Part of a small language model's weights.
Size: 4 heads of 64, MLP 1024 squared ReLU, 10.5M parameters.
MLP neurons of a small language model. Each row is named by its layer, matrix (down: output weights) and neuron, and shows model dimensions 128-223. Each number is 128 + 24 x the weight over its row's rms, rounded and kept within 0 to 255. Numbers have three digits each.
A block is one neuron, or neurons of one layer that tend to fire together. Before each block is what it responds to, as a language model described it from the Wikipedia text at the highest values.

Mid-word continuation fragments
L3.down305:101083125116099125099136083102172149135123144105136134156101100113087162115112091157158164148114165163115152142125172157080156118116146098165136128189138125139082135148153101135132139122134092132132132156129168119121117097103131107090126177082107135130128132154129110143139101134168154127
L3.down337:130143168141125086139129104164148129130133121141105111120111158126170112149119133120158092081128109086141121115158098124127142118141143165123148084111131132120113115116137124075146146119159200136092172147118094122158134133110143109108116117123101118145133136132114086151141138122131131144
L3.down513:124127152152177109076131111131109122176122151110113140083121182108141090159127134145143140157123140128141125130128047107105093131152132108162103121158077102138122115120110147091166135114154046090156123152127146136113139168134135148111099133131151112089167108132120132126109115122140080124
L3.down985:110115139097112118140146124120095139148144145152164126131156114134119129144135077182150141128169181124100173132087116138150134122107144104124120093088168128119094116073145131115117126126125132156119155160106161116112100132142131133142119099144138115145152119123114133140091103139153141090

Mid-word fragments
L2.down87:176100131182098072144141132137111131127137169101123146165093143108136118143100125149169109142100134178144181139138154103166137112106137152143136192094153108118133112111103131131158066110165102125156150158156121131126133116138121153175110114128144142144134103099141131134128127091122110114
L2.down107:122150117133064180075105131153135156146085124118086097183115181129107080123136110134129131102114143137107121130131087131144135137129142117156125131079102159087142085150133176130094142060139121144138150116148103111105166101104123103149096118132147158137125085143108120130126120121123081125
L2.down113:135115164094125114121135125123158148168049159149106110088145121167142147092143116100144138162133115142114118104088102095146131170088144134104131118124101081123087141138094155137165148132122114129146117115127153159158083117090155133144098154152080090162102135093102147175124153091127110110
L2.down146:126151113143144085119125154115124101113129135126133131116158102111124126125090144079124162088134099112131190159130137156129142149140115138168146117186106147167107148126140076108097116115182121086117121120093119144123117126127115170161101109160167113112140146121104101136075121131126142112
L2.down197:136148141151172147111148142105151077134144064116124118155117125121107111114107112108108152155124101125121077117151115099067106169145134083148149175093125179149099141142173175109109073089113101137147168123085137126171157161124157116087134144129140163108098112141127141105131144080115158131
L2.down203:116147083144156118123116107117159129183124164138120152116096103098131147121152131134145143107101105080131167134147153122130123131163133120160144102102120134095120136130100129128125100136087186134119102177142121140122117125143175134098149125066135114118137152130094114101105154189132117098
L2.down246:151127109149128138131125112144117124155101120133153180106157091134137124114107131162125110121114135132136120132111124147147114147143134114131138115111110105144130121106117086135147087125128161129137126153153167170132136132138079174115137096105135139139118116141191123124123118102100136093
L2.down327:148127152129145141158158114138140131129121132111077139158110116112103186102124145147097121162098122162156130128097164114141141139158140157162083170131136132102117178127121101129115093110130117112091114121161181172107114143147141129112122150130135178102122147129157128089132095120100156119
L2.down471:091128116120125139111115132145173147136112161162107141116139120157142138116139120098167142142124179163177140124090068121143151157107162117128108189114106097121073131128131144085081143143132154147127121123113086133149127132141146114162115109157143155113130155130176124156123132150128123053
L2.down488:120108126102160105135138108107133131133114157130098159125110114138119136122120151112120118161149086138124151200138124109127122139143135146127104152126154102174102144089183161106113094127158146126118159150120072142120132117086162088170164122156091154104130148145137141124156138162122099104
L2.down528:139142169140136115122093176100130112137137103123122154101128119140146150115109159111142119125134104140137134175161116112049110069135110121152153117113127149116106123097106128115129123138099129149149128113140120071131129103105142145140054138155160102159113103094150156120122122153139071159
L2.down700:121123118112087108117149152129095141120167143153124140129141154113110133136147089121157116084116197168146130113137138110145091136157124133102114163133135104156147105119098088125117125130119124147177083126144177127148094159171095115149110124135100139156151157123136082130128109125170128133
L2.down763:136154186150132106119137120130183109123123098093123148067123112141117128167112121148143058112170151121084119132143108124136104166111101105115097164095146131124094131129109178116101117139162078120067113169147093125118123109117078162151107156106113127095130127150144110110123141130178135131
L2.down769:119147108150174119115109175118138158129116095113146097145106129116145118145096096128096147117126141150150102150145130157127092133137124127104149163102108138144134106108142090097095148103136104095109145162115086115149138135151135168097134105145137152125128118122136143139135117128134148081
L2.down775:135116136098138130128131125070129146091140146137100175124146155168126132110123113132130131106111120140166130155144121119049128122128152142160146122118133122150094140117083166151119167135125075099105123142149141127154106148076163191071101134152120147124121114126145130120118165143121066138
L2.down875:140145124139103111060129142152117082137086130142145144162121126112147148125131141090141146169122110140133135132096185164143146128153097133160114151084153161135109153104130157123157133137137143099102110164140135088122113112120172121099120141140159144133144116137143142091105096106118133129

Mid-word fragment pieces
L5.down2:093111129129121067145081126097060151102084147160175099093133103099140137159098126129111112137136147127138162076095139132148095150119137115152125167097129129109164119147069125107142139154163173153129156166189138102139104105117094148115132132122158086124180116141153119161159124152129096141

Word-initial fragment pieces
L2.down6:132112134144136092139098158148126105123109120100156133166102139109113137169106140133120126104140121125090118155087127125105171108073135136156160145077148159101106110118135130173124134132123139103137094131136149146129137095137131130112154163152167096101152112131137121085172148113143146106
L2.down61:152102103128075139141137131128151140147100178172187161124116091118163123091157137144118117129140093121149097122140124091136135119119167118140169117152119136123147146114097138145107104142080102186140141123140105134114138077086129153165156109135103069117093130112121141152111165135167130097
L2.down121:170109128116073137149084117142159099113124136130168168144136106099142131146153107141129103122122105091149099155127140145116165124137099127129088101131117104175112122131123152170132156120173113122141165116135120164096166180120138127132072130116109136136137127128183155078176066136138125145
L2.down134:137180140111123124157130096109097154128145152125150122145090121129128122141156149145122156146069149124120157100112110098115156139100150109134089163115145119160137157117110139111132103141091162156154121102137109111107130098129122102152111127142152138113141088092164123139176125157130133092
L2.down161:079132146124170105120142157150113103176143130148133138153082150127153150155127133138117175088116115147175117175125089144086103121115119121139117137117115129129109136083112123133077126113114134121070123147114117134130112087117135137137110188101172119099155104139166138113148133147115145136
L2.down182:085113141100086177124136178109105127157138109138145123158086119115143157155113118118126178105106115125132132110091156169122108153103114157104120147155158111136141082105092110148105155103132090107122074124107125110148123154133125164059145164107118134104164155119116170139131133132136128134
L2.down276:125128096122080156093125106139108141140127125080127088133110147115144103175120073106121105155164121123117152132135099081158100127091112073110133102091126149139123132148141132157141139138105091106140136133124123179133132157139119139141127132104114134100121128133108162144164135109109097147
L2.down357:104117108178116157132150118117146169132173097086173131126110098146116113155108104136139176149130131131125138086138142100122135098086104186128123153133096106119109101130112127126180135137124129149128130180104102125131102095111124112162095130131133121146116112146193140151118079122140099133
L2.down448:140139158119161092093155154147102102161167115103078154160131126112177166159124119141104157117093098124144140128124092126095084094121133131149109117143153088105169146137110113162117123137151127128127112138145125142133119100141135128164137143138126131116123161151116143127125108125122148114
L2.down543:112117096105129138134093143109165092116114117144132140091145162133100122139088098121097097157134157127147115106131113065096122120065108161148158135143105136118094158119126115099143188144132094132107132103097151153122072148095093141109103097183136143158108152134113130145080144128151123113
L2.down546:118118109112118128110174119111081177155101134065148128157119115112109118129098077151091142107130150095152098126137121083134119126089131098110157131129136158139133116146117126117142161120080137164150138150100104152151140125120112128103103108110166128106164157144126188130135104123167123113
L2.down679:110117103142058135143116098103144118122094118159129141151118106140103087112106136112159118132132136181103110121166109094092143113155094147126122097111153159147142169138136167093161104100120093177112113150127150158139131120129165128137170081160099140129162171106154164108124131125122144132
L2.down741:146105142134162155135155125124127154128175151079146131121116099129156130123113154111120156109152137105162165097135143197122127094112083152154143133133124135163125088099141104110144131182120096131185101165129139077123123147127145113117154128144089129133138133152126133116120101185116150137
L2.down864:098124117092123164151137104090135097114154160169120131127138063151152124147169077149172135139135145115165120139150175105121126157163110150117098142136132133139082130140158133133151151118129144104132152144131171145138143095091133159166174099105121146093108133189142134150131079152114144135
L2.down935:130119138078127128155153144119178113122147175166054154132123114142157093141160100113139110152155093148123090143114161122098112151131156118123125147095137117112119152137113124147150136136131001116133131135096143113099132121107181138096172118125115155128119112149136134135105136100127121145
L2.down1007:131132126108161085113179179125144121147128113186109149063082095110164110117105152150153129156123087090105097164156064118136117095128121133119100125137156092134103165103109136140123131118128080124141166130121139109116130122118108130127131106126102108134078126107085130102135155107144110114

Word-initial fragments after punctuation
L5.down822:131150125133157118109131116162137138132118127109114110163145102133133158117145104195137107162136122099079138120137138142144112140153142116096122155161128124116163145170132121137147116092128151101118120163139088172084129102156121143166165143078130104141115145135094114114154103141098174127

Mid-word fragments and apostrophes
L3.down16:105100156129105116153133091116171095124138090195115126138127133115139110164131185124080115117149117137097143112137072102150129118108141092105103099109169108188107127103128137099135110135127104148165120094149124101079112093107138140142110144104120148145148137123150106136120147139123137162
L3.down47:143151176149145094154152131122141134155071139151103095119120146087139146147117158119125122133109147125126152128133159148116134110095127160088114117109144126116073151122130150122152155142200107115132154128135162130159116140106153146136116149144111086122091125142149135152105149123143158128
L3.down96:117158150157137156133109099100121108133188135101132117172134146141131118162100144087140145135100123134123164114114112155139139117119177108109179134136126167131108133087144139125113135114152090147170157085142117101120140155121132141160146120101131173120143134106126158159153117159116133115
L3.down416:159142143139150183158100147115144184144164122117095115170140125137098119158127125156125119146113149130167160119143164138130104157103142115151148109075139095091118095144135144126109138102121152156163136124167118141103165108118142099149120138114138130112140156136144156132077142177158111123